python train.py --d_mlp=1536 --init_std_qkv=0.0469 --init_out_by_depth=true --steps=9256 --dataset="wikipedia_en"
MLP neurons of a small language model. Each row is named by its layer, matrix (gate and up: input weights) and neuron, and shows model dimensions 32-159. Each number is 200 + 40 x the weight over its row's rms, rounded and kept within 0 to 999. A neuron's up and down rows have the sign that makes its largest values positive.
After each neuron's rows, "fires in" lists the words (lower case) most often at its 100 highest values on Wikipedia text that the model never trained on; "fires on" lists the tokens most often at its 100 highest values on Wikipedia text that the model never trained on.

L3.gate646,250,213,239,181,244,224,194,159,233,234,161,218,265,194,193,174,140,233,184,209,218,193,201,232,170,251,123,155,175,221,206,275,128,263,248,201,181,200,170,196,202,255,192,193,157,295,166,250,172,209,230,167,183,187,270,232,197,206,250,179,194,190,176,221,291,254,169,160,233,259,159,185,209,197,261,254,242,185,222,203,190,205,230,217,188,206,197,189,201,223,145,181,211,204,177,171,217,208,183,216,140,213,133,312,137,264,190,269,215,182,260,267,211,171,221,252,169,217,230,190,204,206,195,169,236,190,222,229
L3.up646,166,212,244,260,184,256,224,158,248,154,208,164,208,173,207,201,161,177,131,139,198,160,219,224,236,242,145,220,233,205,256,184,198,260,251,211,183,189,253,147,208,126,290,239,192,253,184,227,157,207,176,217,190,238,290,288,189,149,282,168,166,240,220,290,197,152,166,216,216,194,192,200,185,256,225,181,167,200,257,216,143,146,193,205,224,248,259,263,222,217,159,106,220,177,142,173,183,145,192,203,295,170,146,230,173,136,178,211,271,248,211,232,126,218,173,244,186,183,225,122,267,195,143,159,209,204,155,191
fires in: "i", "we", "you", "children", "weinheim", "women"
fires on: " I", " We", " you", " children", " we", " Women"

L2.gate735,199,236,187,295,213,135,159,88,165,218,162,243,230,186,151,221,148,162,153,173,104,204,210,318,187,259,170,168,180,218,240,208,179,210,127,198,271,200,221,222,259,253,119,142,190,130,204,181,183,198,181,158,141,191,228,231,142,227,160,230,240,210,187,235,209,176,200,251,219,248,125,184,250,192,127,216,222,182,212,299,191,247,219,184,169,176,178,199,219,190,204,223,135,143,222,165,232,214,232,234,185,192,134,236,98,215,257,236,110,151,183,228,268,130,198,147,280,182,184,207,186,191,239,222,257,199,248,175
L2.up735,218,255,202,255,181,209,246,198,170,177,147,173,210,242,204,288,201,172,141,185,142,193,220,230,223,193,217,203,218,287,265,234,115,190,170,227,139,209,237,206,199,213,164,205,181,183,235,180,186,199,201,212,272,201,203,227,248,240,208,265,245,194,222,155,220,203,220,169,217,157,197,159,190,277,184,195,237,220,198,202,219,163,223,260,243,194,173,218,176,198,146,318,166,238,231,187,223,188,215,173,135,164,225,159,239,285,152,213,138,213,307,244,256,194,231,239,193,160,181,206,219,193,138,180,180,194,131,224
fires in: "two", "a", "12", "hare", "11", "three"
fires on: "2", " two", " a", "1", "e"

L2.gate1029,244,153,222,212,175,206,268,130,183,173,151,224,139,217,116,188,202,196,132,220,210,301,184,160,163,134,178,228,274,205,132,199,145,211,214,186,182,222,206,204,176,211,206,188,148,206,221,210,112,254,207,160,197,237,198,169,183,219,216,171,155,218,187,250,202,201,194,273,287,188,144,192,212,258,228,231,182,218,212,264,229,209,209,188,235,204,218,189,284,182,191,186,125,204,191,156,132,180,214,228,172,165,166,270,213,174,208,238,134,190,236,262,161,198,149,247,169,195,184,185,201,234,170,286,186,188,233,177
L2.up1029,189,269,208,292,219,184,216,141,165,201,207,207,160,229,197,178,171,258,163,210,238,225,206,249,183,239,202,201,172,237,165,268,189,208,138,166,192,194,194,165,116,323,127,159,170,207,176,207,213,193,229,181,171,121,168,190,191,236,260,298,220,212,249,192,209,242,229,156,215,235,224,193,184,243,196,195,198,160,193,188,150,152,165,162,150,247,265,228,224,198,219,233,189,164,198,245,217,158,179,214,144,204,172,142,216,222,136,194,174,210,203,220,234,219,201,218,150,187,228,215,107,144,250,128,291,243,287,201
fires in: "10", "12", "100"
fires on: "0", "2"

L5.gate302,200,139,130,158,204,265,196,143,234,179,167,166,226,224,126,144,166,218,237,181,237,163,247,137,205,163,205,154,230,179,206,241,223,176,259,139,193,161,154,161,177,164,234,157,203,211,187,230,223,248,213,163,223,234,231,227,191,197,248,165,215,188,182,205,183,231,213,215,200,211,228,240,200,285,280,280,264,163,153,126,218,166,176,246,223,232,191,169,166,188,210,147,176,196,161,160,217,169,204,234,185,168,239,211,212,216,202,300,226,177,258,195,182,197,175,206,116,195,241,213,136,212,234,189,149,107,114,208
L5.up302,231,160,194,278,213,252,178,164,217,271,224,166,242,166,198,170,189,258,211,164,155,114,142,261,188,228,187,187,154,240,180,180,262,183,234,193,160,186,221,235,224,195,128,207,238,238,169,195,197,227,243,202,182,187,198,244,203,192,248,240,184,256,240,198,158,210,201,189,217,184,158,225,183,209,222,146,182,129,184,207,229,232,201,121,269,293,130,199,188,179,201,191,134,236,205,214,260,165,170,135,225,148,149,184,214,205,210,172,208,176,195,268,191,62,262,148,279,195,249,136,178,128,267,242,216,169,127,274
fires in: "world", "war", "olympics", "2022", "civil", "election"
fires on: " World", "2", " War", " Olympics", " war", " election"

L5.gate124,280,166,248,198,213,236,255,183,251,200,203,165,212,171,227,150,135,157,173,203,249,206,216,167,171,202,239,233,219,195,200,219,115,208,213,249,191,189,147,165,232,186,77,245,179,252,211,191,200,232,209,213,201,212,237,161,162,192,214,194,229,198,158,243,187,156,180,188,245,208,197,195,198,229,259,263,214,246,178,207,196,149,217,245,168,217,233,193,279,189,206,187,199,170,221,122,229,185,243,263,184,249,180,203,105,218,111,237,201,177,175,207,194,236,163,138,143,255,216,235,145,183,265,201,206,221,166,159
L5.up124,164,177,173,193,142,217,219,153,213,242,198,159,203,215,97,206,177,231,263,144,208,204,211,204,203,151,221,172,236,257,176,204,200,195,225,151,218,141,191,133,144,127,236,262,243,181,244,165,182,200,267,212,98,227,237,228,210,231,305,304,168,227,165,191,116,175,265,207,181,157,230,113,229,186,214,205,217,206,165,185,225,173,185,210,242,211,178,208,227,187,159,219,204,225,231,198,192,208,159,229,207,227,122,253,221,198,227,242,234,159,167,154,211,264,211,206,225,238,248,282,194,275,214,180,206,142,214,244
fires in: "would", "could", "did", "may", "were", "was"
fires on: " would", " could", " did", " may", " were", " was"

L2.gate1464,218,159,219,296,159,229,182,153,217,191,182,249,243,238,195,180,233,225,159,242,241,197,194,106,201,213,118,176,270,186,221,195,115,198,187,217,202,163,166,256,185,170,201,214,206,111,189,161,230,257,206,227,145,144,178,203,138,173,161,293,230,243,163,183,197,272,259,161,164,228,202,208,162,222,239,205,207,153,252,256,208,257,147,256,180,190,255,184,249,224,225,263,154,164,230,264,204,186,204,270,156,172,195,201,163,205,273,193,161,154,185,272,195,157,188,169,230,136,204,200,163,170,177,181,202,129,246,99
L2.up1464,209,186,188,221,133,240,159,182,249,175,191,182,177,157,218,179,148,229,213,216,133,217,185,213,212,159,216,217,204,245,306,216,67,158,199,118,198,168,146,278,239,225,218,131,217,128,148,185,192,232,183,259,234,184,168,284,148,155,169,242,145,225,201,199,233,169,168,156,155,167,178,180,137,249,138,227,201,202,264,194,128,156,237,184,176,206,225,207,243,284,258,243,189,223,206,234,172,263,193,232,130,127,189,208,273,196,241,184,165,221,209,205,152,184,199,242,221,216,181,211,245,212,146,176,137,170,202,158
fires in: "the", "american", "married", "former", "liberal", "canadian"
fires on: " the", " American", " married", " former", " Liberal", " Canadian"

L3.gate752,192,162,213,176,153,166,199,192,204,197,172,175,190,179,231,259,258,200,177,195,214,189,180,231,198,158,131,281,215,136,195,203,202,146,131,120,140,190,186,191,184,277,243,199,206,115,195,182,104,224,171,153,197,132,233,180,202,223,245,220,204,153,186,238,153,208,189,244,228,203,207,147,153,223,192,163,240,240,171,264,204,229,247,174,152,179,219,220,272,236,225,142,86,198,224,189,156,199,207,194,150,228,207,238,156,189,228,208,220,245,247,151,278,180,214,222,196,260,205,265,142,212,205,177,186,196,237,162
L3.up752,169,221,195,191,249,224,252,164,166,187,216,188,227,196,159,244,173,196,209,259,288,237,169,128,162,164,243,195,179,231,213,139,118,212,247,203,191,187,230,273,219,206,161,242,236,220,216,226,202,182,222,208,175,201,214,206,249,228,192,290,205,163,210,251,246,304,194,243,175,188,181,195,196,142,161,152,177,236,243,210,249,235,232,196,153,123,152,179,206,192,223,271,175,198,279,247,232,169,193,175,174,250,232,141,183,211,227,227,158,193,195,279,234,147,243,241,173,154,213,199,238,146,193,222,214,225,187,245
fires in: "12", "22", "26", "10", "16"
fires on: "2", "6", "0", "8", "Track", "7"

L2.gate984,161,162,266,197,174,257,140,205,162,201,166,135,251,225,196,181,206,159,184,195,221,189,155,193,188,168,229,224,199,231,251,173,129,259,245,239,236,237,303,222,186,122,165,189,208,102,175,195,219,239,256,171,209,152,192,199,177,206,209,146,214,198,202,208,275,252,220,163,244,160,123,184,229,200,187,142,247,169,198,185,176,172,186,335,234,229,198,126,146,191,202,229,215,210,189,235,194,188,154,185,206,139,130,219,191,129,201,216,253,106,179,180,190,309,152,205,149,234,195,107,188,182,237,255,200,178,213,231
L2.up984,221,203,193,181,186,191,206,171,182,214,217,152,251,214,196,160,259,246,238,217,184,167,285,217,205,173,209,187,209,259,239,218,214,196,210,242,217,200,213,223,191,220,165,196,219,229,147,238,147,224,186,214,204,237,142,166,161,223,166,246,179,240,205,234,183,162,163,212,227,169,164,325,177,188,157,163,164,202,227,230,178,162,203,137,218,191,250,316,240,237,228,226,194,239,236,235,131,222,279,248,187,148,180,94,280,191,226,192,259,177,147,201,188,243,194,144,210,217,201,151,242,261,169,162,170,269,192,165
fires in: "he", "was", "went", "lost", "were"
fires on: " he", " was", " went", " Lost", " were"

L2.gate92,147,223,229,178,220,227,274,109,245,190,211,214,262,246,173,174,168,193,155,216,189,184,260,202,257,262,84,182,169,187,203,213,136,234,162,182,139,235,184,276,236,251,212,194,164,224,229,249,194,129,205,103,211,239,108,198,236,273,187,237,237,184,191,177,182,154,175,162,234,271,192,241,177,213,201,225,197,206,177,212,248,217,274,137,163,209,136,236,219,134,193,157,198,169,176,236,187,256,158,220,127,198,190,168,226,184,262,233,144,176,226,218,237,198,214,217,152,236,198,180,272,194,202,222,236,194,211,209
L2.up92,103,225,267,166,196,188,160,174,279,140,231,251,216,194,225,217,187,166,159,230,237,164,206,173,223,175,156,235,214,225,236,178,269,218,182,169,279,201,177,175,221,179,192,157,238,183,215,327,230,173,225,228,217,185,213,153,266,199,191,205,144,199,201,176,196,154,187,200,246,197,199,297,191,263,175,177,241,195,184,231,167,156,155,257,202,236,166,190,283,208,259,199,206,160,154,164,219,132,148,191,172,198,161,204,121,226,192,143,188,190,212,231,135,283,162,180,207,238,239,214,231,193,178,164,158,245,192,253
fires in: "he", "we", "she", "weinheim"
fires on: " He", "He", " We", "She"

L2.gate1456,222,175,174,233,189,252,207,141,139,255,186,224,224,249,175,166,176,236,178,180,121,209,297,263,196,206,195,209,205,111,187,269,210,177,179,193,234,233,159,178,169,210,254,210,273,253,196,163,184,204,200,180,197,192,219,156,170,231,195,171,276,190,191,248,162,162,185,243,179,209,126,230,170,181,247,247,142,116,155,184,175,181,141,286,282,152,243,249,227,243,186,224,227,216,243,192,170,208,224,217,228,186,241,210,230,211,202,202,160,133,169,244,285,178,175,236,175,249,245,216,158,159,160,246,191,171,259,96
L2.up1456,225,185,166,208,196,179,134,205,170,287,197,191,173,240,166,244,164,205,197,197,199,191,220,192,207,249,167,171,174,239,195,193,170,210,218,163,265,227,232,133,184,147,165,179,223,143,190,147,201,222,175,189,209,185,225,240,230,176,179,182,169,175,241,192,238,186,192,230,168,179,227,227,155,259,152,187,110,253,250,204,263,254,130,243,198,94,138,217,232,290,235,231,240,181,189,169,192,173,186,270,211,181,243,211,173,227,233,210,166,131,229,189,211,235,158,208,195,225,204,188,222,234,158,194,157,155,230,135
fires in: "in"
fires on: " in"

L2.gate1473,160,188,216,97,160,183,197,181,171,135,182,254,197,206,175,244,233,258,128,175,169,305,147,195,137,150,196,178,255,93,183,151,154,184,187,254,182,202,148,236,161,196,209,305,219,169,179,260,200,233,313,186,212,236,229,264,238,310,215,176,252,175,178,209,207,219,210,177,241,204,201,208,159,148,221,202,241,230,218,206,186,197,263,216,147,212,291,167,195,238,175,151,192,182,228,164,155,246,227,234,158,197,179,170,178,186,208,237,224,145,173,282,167,154,192,148,117,172,185,175,187,143,215,239,232,191,210,250
L2.up1473,181,225,214,130,209,165,142,235,186,186,211,235,185,153,188,199,187,187,203,200,222,208,202,208,137,244,168,163,205,225,214,197,175,217,243,192,255,234,200,179,188,177,184,135,222,205,174,193,198,220,217,180,165,205,187,258,223,137,183,213,146,292,236,227,289,243,141,213,206,190,216,292,297,215,244,210,145,214,247,237,197,176,195,144,257,194,219,207,201,258,243,193,223,210,192,216,181,233,147,182,154,189,175,257,202,127,226,173,169,149,168,203,205,258,95,218,128,164,199,210,250,237,198,195,228,224,225,192
fires in: "national", "international", "largest", "best", "world", "oldest"
fires on: " National", " International", " largest", " Best", " World"

L2.gate186,204,243,190,214,238,159,231,182,179,224,149,156,217,163,156,237,129,191,246,199,263,195,145,199,253,145,197,202,267,222,229,274,157,214,184,162,216,171,148,290,228,197,153,163,201,157,125,209,220,261,226,222,202,234,176,170,254,264,187,240,186,167,203,248,181,225,216,213,238,213,250,194,156,174,209,207,200,224,183,281,245,197,184,206,181,206,184,222,220,239,185,180,265,237,254,257,232,223,150,265,183,243,152,154,185,129,231,213,204,230,221,253,214,171,188,141,158,134,152,193,204,125,192,193,182,193,194,182
L2.up186,178,274,188,149,238,208,278,234,190,231,183,199,214,179,188,189,245,202,263,221,157,221,227,204,203,168,174,262,214,256,195,216,212,199,189,117,196,227,181,202,234,142,185,192,190,144,193,187,177,222,237,192,276,198,244,190,204,185,179,186,228,119,153,140,191,206,190,150,223,197,217,276,225,195,166,248,254,193,205,220,259,274,182,139,180,170,132,168,130,155,120,208,245,223,187,234,181,163,167,220,186,191,214,130,164,195,155,231,203,188,221,160,278,196,236,240,169,224,198,259,228,137,232,220,232,209,252,174
fires in: "the", "7", "career", "total", "loss", "their"
fires on: " the", "7", "Career", " Los", " their", "American"

L3.gate283,181,159,256,225,224,204,221,263,161,178,118,175,264,247,168,133,171,198,186,177,192,146,141,193,259,206,232,194,171,110,217,244,215,209,154,203,136,187,216,142,248,300,179,219,212,217,206,184,209,206,252,117,203,227,160,179,234,301,211,178,170,197,139,193,191,134,211,186,162,231,197,285,176,237,267,214,240,169,123,258,179,208,151,121,200,178,219,186,160,113,230,227,175,174,228,164,183,242,239,212,237,202,182,257,178,185,235,217,183,217,200,250,189,98,205,186,196,218,257,210,107,185,230,261,225,117,232,173
L3.up283,214,118,142,154,198,237,226,238,223,152,214,174,186,171,168,214,234,276,232,221,152,208,198,197,223,140,175,207,163,286,255,260,210,218,194,223,273,163,184,224,204,252,266,191,170,237,190,180,168,251,207,155,155,267,215,233,186,165,204,277,176,176,221,262,269,193,144,185,200,127,206,209,199,283,173,174,214,185,153,287,208,180,153,304,217,216,254,164,150,216,187,153,177,224,212,173,190,172,220,206,196,164,209,151,219,48,233,225,233,277,211,227,227,254,260,166,157,217,219,283,170,204,269,276,205,155,204,157
fires in: "1", "12", "11", "10", "14"
fires on: "1"

L2.gate305,169,165,234,169,195,166,221,272,161,162,181,238,171,187,142,155,287,174,210,206,147,207,196,251,220,173,274,203,191,181,214,215,188,204,178,204,222,162,230,200,112,266,188,252,188,248,215,215,249,219,250,192,188,180,160,152,202,181,158,205,249,183,226,248,195,229,211,148,218,233,250,98,128,185,200,170,223,215,187,204,265,244,231,190,216,249,204,177,226,146,214,198,160,201,210,201,192,202,228,188,128,204,241,180,175,150,209,217,177,281,146,247,158,231,165,154,162,285,160,220,168,213,293,268,218,132,257,160
L2.up305,221,218,188,168,266,223,297,204,277,167,229,227,242,166,204,211,191,151,220,242,144,238,165,180,160,252,218,217,188,284,178,177,164,206,185,101,171,206,224,125,246,155,153,183,222,245,321,132,123,166,139,249,209,205,219,227,237,216,280,232,207,264,131,190,179,254,179,164,185,183,200,227,184,232,179,241,260,192,178,171,207,184,147,246,169,232,180,163,183,230,227,193,202,222,188,204,188,170,198,179,202,188,198,246,177,215,211,198,156,165,246,105,190,187,168,299,164,191,234,194,256,146,182,196,178,272,221,199
fires in: "the", "flowering"
fires on: " the", "d", "flower", "wood"

L2.gate63,203,192,177,297,145,244,158,237,236,188,141,238,142,147,172,197,177,220,205,176,150,145,172,152,258,166,198,171,160,242,215,279,178,255,178,180,295,163,199,214,119,241,185,224,227,160,184,193,203,258,191,195,225,269,218,156,157,289,137,186,200,173,266,258,184,213,200,207,179,216,66,188,173,214,260,220,194,184,241,229,196,114,163,211,305,214,116,230,235,223,210,169,198,155,167,153,200,209,186,233,153,181,144,213,188,220,129,184,182,194,206,180,240,267,176,209,235,216,189,214,224,197,198,204,147,177,206,183
L2.up63,246,170,218,192,222,228,258,273,257,200,86,143,224,168,245,292,200,211,287,197,185,196,237,186,208,198,242,232,203,221,146,166,193,237,136,142,212,195,276,191,161,183,153,213,242,157,284,190,158,253,226,242,193,267,162,218,171,164,210,191,117,201,210,176,219,248,173,182,138,197,190,191,124,228,166,227,151,189,192,201,157,126,211,170,197,165,204,181,179,233,128,196,188,154,89,215,202,304,198,351,199,224,199,182,139,203,272,257,217,207,252,165,217,199,155,194,175,183,244,284,228,165,271,245,204,185,212,169
fires in: "in"
fires on: "In", " In", " in"

L3.gate1192,211,161,239,223,211,181,133,175,172,198,221,244,247,236,193,204,186,139,126,166,233,236,180,245,180,260,222,205,249,159,200,167,117,177,188,215,197,232,152,183,157,242,191,268,209,189,153,196,213,229,221,176,229,291,225,207,166,154,163,264,206,196,175,167,196,193,195,169,256,305,244,190,173,265,172,180,205,233,164,180,207,231,187,208,289,176,205,197,297,205,210,164,190,209,204,211,182,262,128,264,145,167,80,197,163,150,181,261,199,190,180,246,149,161,201,204,152,177,218,153,148,234,197,190,202,210,220,195
L3.up1192,279,200,239,167,160,226,189,181,171,173,237,164,217,141,217,197,148,237,170,187,214,232,280,187,219,231,194,211,259,197,225,245,202,181,193,184,220,231,205,254,170,240,200,224,202,120,189,237,287,172,201,197,273,141,251,210,248,191,159,263,253,170,227,213,126,217,155,217,180,239,212,96,200,195,314,203,171,273,197,274,168,209,203,211,292,144,217,176,229,156,161,197,156,206,232,295,252,243,130,197,143,143,192,218,249,267,217,186,165,242,168,205,179,250,259,229,197,225,204,141,227,230,236,185,254,158,166,207
fires in: "10", "11", "12"
fires on: "0", "1", "2"

L3.gate446,286,146,200,205,201,233,170,206,206,174,195,190,194,228,270,232,234,215,181,226,176,176,192,246,197,182,232,136,198,158,143,193,135,172,241,224,180,124,161,241,254,158,197,151,180,166,216,179,216,198,204,234,265,164,287,204,203,205,205,174,221,215,258,212,225,269,151,188,193,140,226,149,214,219,191,169,136,135,238,235,197,172,190,170,229,276,253,158,224,255,190,243,131,230,238,177,120,210,193,143,239,208,207,229,221,155,200,187,203,167,250,298,188,140,176,233,224,202,147,183,221,214,239,244,138,108,233,178
L3.up446,220,237,212,203,234,180,196,90,173,145,192,222,232,243,164,176,164,245,159,249,194,197,205,210,232,140,150,215,142,255,262,285,189,220,206,225,249,243,136,131,204,192,211,153,267,215,128,270,292,248,203,252,236,236,197,241,177,222,192,179,210,203,219,130,212,179,216,149,264,187,236,159,193,215,176,215,211,221,174,214,247,196,241,173,204,215,209,161,188,276,247,165,135,154,155,203,199,220,190,189,226,223,166,249,165,253,219,203,175,152,190,126,248,181,215,228,178,159,236,213,195,201,120,155,222,247,188,186
fires in: "two", "three", "other", "four", "five", "several"
fires on: " two", " three", " Other", " Two", " four", " five"

L2.gate193,239,133,223,188,223,243,260,219,130,233,215,161,199,259,212,247,277,299,100,320,166,170,194,267,133,168,142,131,204,170,142,219,180,196,217,186,153,218,189,220,211,154,217,193,167,175,201,216,231,238,201,214,213,122,176,196,188,249,233,229,243,208,257,182,152,205,162,168,233,222,188,133,199,193,159,133,198,234,198,266,263,227,230,193,194,204,183,165,181,189,189,204,109,200,243,200,200,250,244,156,216,230,108,267,221,197,185,246,145,196,196,262,192,168,219,222,167,215,225,193,172,118,148,188,190,201,201,131
L2.up193,240,174,212,190,169,166,208,156,77,215,121,175,267,201,184,139,245,210,184,141,185,235,246,227,214,161,149,227,194,195,247,160,223,229,120,198,165,207,173,194,182,146,192,197,185,213,222,286,232,212,149,216,170,217,219,256,157,225,157,170,105,217,159,234,180,156,158,231,256,171,120,223,210,159,247,188,208,176,184,125,199,202,234,179,207,211,260,201,211,235,220,173,145,212,216,146,162,231,265,268,153,106,189,177,215,194,234,219,270,193,156,166,165,160,251,204,193,184,263,132,205,258,178,225,210,162,198,166
fires in: "two", "three", "four", "six"
fires on: " two", " three", " four", " six", " seven"

L2.gate722,166,282,290,194,254,225,218,94,256,136,126,181,168,265,185,181,173,181,170,271,315,266,237,173,274,213,126,174,177,238,240,268,95,231,183,195,257,202,205,202,159,233,201,173,125,197,144,158,135,253,176,160,163,229,228,223,183,221,204,218,149,168,185,233,223,174,113,255,206,232,150,161,184,230,260,220,186,201,197,121,251,227,227,140,179,209,227,241,258,267,222,213,196,186,227,258,179,192,182,246,168,159,174,196,240,186,162,183,167,233,209,210,204,137,199,181,197,227,252,203,138,195,245,224,207,132,217,177
L2.up722,239,245,219,180,143,282,210,213,231,204,176,152,166,215,192,218,150,188,219,252,166,176,262,174,228,234,149,245,232,157,81,213,180,227,167,246,209,195,196,239,161,184,172,172,144,163,183,213,168,214,224,273,232,193,180,247,197,223,205,262,252,183,285,171,223,177,213,200,180,195,136,169,219,284,213,236,237,207,225,145,239,288,217,187,205,243,236,225,184,121,220,228,131,182,157,160,82,161,155,259,170,229,144,231,261,164,175,235,258,205,272,159,165,169,235,261,127,267,203,201,204,263,192,174,177,184,205,236
fires in: "10", "100", "12"
fires on: "0", "T", "2"

L2.gate1076,268,237,133,234,183,278,148,130,212,232,167,335,187,191,240,181,135,210,133,198,303,164,180,160,212,178,184,201,126,211,154,204,233,157,223,193,206,198,195,185,200,245,177,150,236,233,225,149,169,228,192,111,191,253,198,141,150,216,306,141,242,269,264,283,164,232,174,172,223,178,223,208,172,209,211,194,240,222,242,176,197,195,199,214,143,222,231,200,183,135,191,137,206,213,171,231,134,200,195,202,223,255,197,204,236,164,259,194,225,182,228,165,186,247,132,153,202,147,205,172,186,235,179,240,264,240,150,202
L2.up1076,209,207,183,181,156,294,144,157,252,184,218,218,178,201,182,218,144,194,234,268,202,157,188,247,248,255,201,182,171,240,231,187,217,138,161,226,252,228,283,201,213,222,121,220,287,192,182,184,162,183,121,215,207,189,173,230,254,181,190,182,141,193,213,263,215,302,223,252,150,202,249,231,170,241,175,250,156,185,193,244,219,138,207,170,127,139,223,162,217,184,271,253,119,194,217,222,191,209,224,277,235,209,210,202,182,213,300,226,247,207,222,195,233,184,190,321,216,210,234,288,212,151,154,201,212,238,190,162
fires in: "in", "within", "at", "institute", "infantry", "ministry"
fires on: " in", " within", " Institute", " At", " Infantry", " Ministry"

L3.gate524,229,114,160,221,161,236,207,231,200,193,163,109,219,220,108,180,168,205,173,176,187,163,214,169,205,229,217,197,135,163,190,144,179,214,146,220,163,197,171,180,221,225,141,272,248,150,201,242,186,257,228,183,180,213,182,193,168,221,170,262,196,179,148,217,277,193,171,224,161,173,251,225,210,192,235,201,199,229,238,256,231,157,199,226,163,233,239,175,224,150,254,179,165,250,147,237,193,152,139,170,263,196,266,170,182,221,248,218,176,184,133,218,201,202,190,193,147,180,195,181,179,232,210,182,228,229,273,188
L3.up524,195,183,228,192,69,228,243,153,235,207,241,213,239,166,194,215,279,260,252,265,201,184,250,185,228,191,229,107,159,202,134,198,203,223,221,221,178,215,237,195,191,200,144,214,242,207,181,238,208,226,255,230,226,249,223,139,214,220,195,277,207,162,166,113,237,148,224,236,234,223,147,205,161,149,159,240,201,249,168,120,224,188,186,156,222,200,189,194,236,184,201,197,183,133,226,128,170,166,226,185,195,174,143,162,233,149,207,148,249,222,171,95,267,226,245,119,200,218,216,197,185,223,257,173,162,151,100,223
fires in: "was", "were"
fires on: " was", " were"

L2.gate315,134,153,171,152,176,191,204,232,136,257,232,253,181,242,216,206,234,208,183,174,171,135,259,235,222,183,238,211,295,139,187,228,179,173,185,227,225,163,195,248,123,186,165,109,233,234,213,264,265,241,241,164,192,176,230,243,201,141,150,199,198,230,249,199,181,224,141,171,180,192,173,199,230,199,134,184,249,195,167,203,244,258,117,170,202,264,170,195,186,209,211,218,210,246,185,168,170,186,197,229,148,170,168,242,210,173,289,270,202,191,188,172,199,189,199,179,215,232,258,229,204,256,183,205,199,162,233,209
L2.up315,184,204,247,145,145,244,235,196,206,150,239,229,170,131,224,204,194,138,189,258,288,170,195,234,210,216,221,201,198,230,218,160,227,236,193,226,248,205,173,212,215,155,217,163,280,249,236,155,253,208,176,180,186,165,122,162,181,163,134,145,174,215,177,150,240,198,250,184,138,212,212,194,225,180,239,198,229,243,167,144,205,199,86,262,174,281,142,133,220,163,224,220,208,178,203,198,221,177,166,166,252,231,191,157,178,186,134,152,240,225,205,182,90,180,148,192,247,144,183,263,250,234,229,213,309,223,219,159
fires in: "the"
fires on: " the"

L5.gate825,213,176,265,213,170,270,146,110,173,201,191,249,209,240,186,190,179,213,148,151,159,115,179,128,230,152,128,217,177,214,219,244,137,190,216,244,249,174,227,202,217,197,172,131,234,173,293,191,256,217,182,122,172,263,231,191,115,219,231,287,150,176,180,206,226,161,146,191,194,254,156,210,156,237,199,237,199,153,81,187,216,239,210,185,164,243,204,153,224,117,242,226,263,195,142,213,188,176,214,254,144,185,187,172,195,143,194,206,130,133,230,166,173,210,126,220,175,250,211,189,157,252,188,271,222,213,198,137
L5.up825,220,147,216,218,176,214,242,188,204,127,250,208,171,198,246,203,239,241,254,276,150,232,192,258,229,201,209,256,198,253,242,160,223,235,198,194,183,236,173,264,167,204,226,133,206,169,250,251,231,222,262,259,230,110,165,203,209,206,285,232,200,197,167,199,228,210,259,149,188,203,252,196,143,256,201,124,218,250,177,193,254,256,180,162,182,257,207,256,191,258,168,122,255,176,235,249,184,190,268,178,168,144,228,214,245,243,225,182,192,249,161,245,212,139,201,149,206,205,150,180,214,179,193,171,242,210,175,154
fires in: "the"
fires on: " the"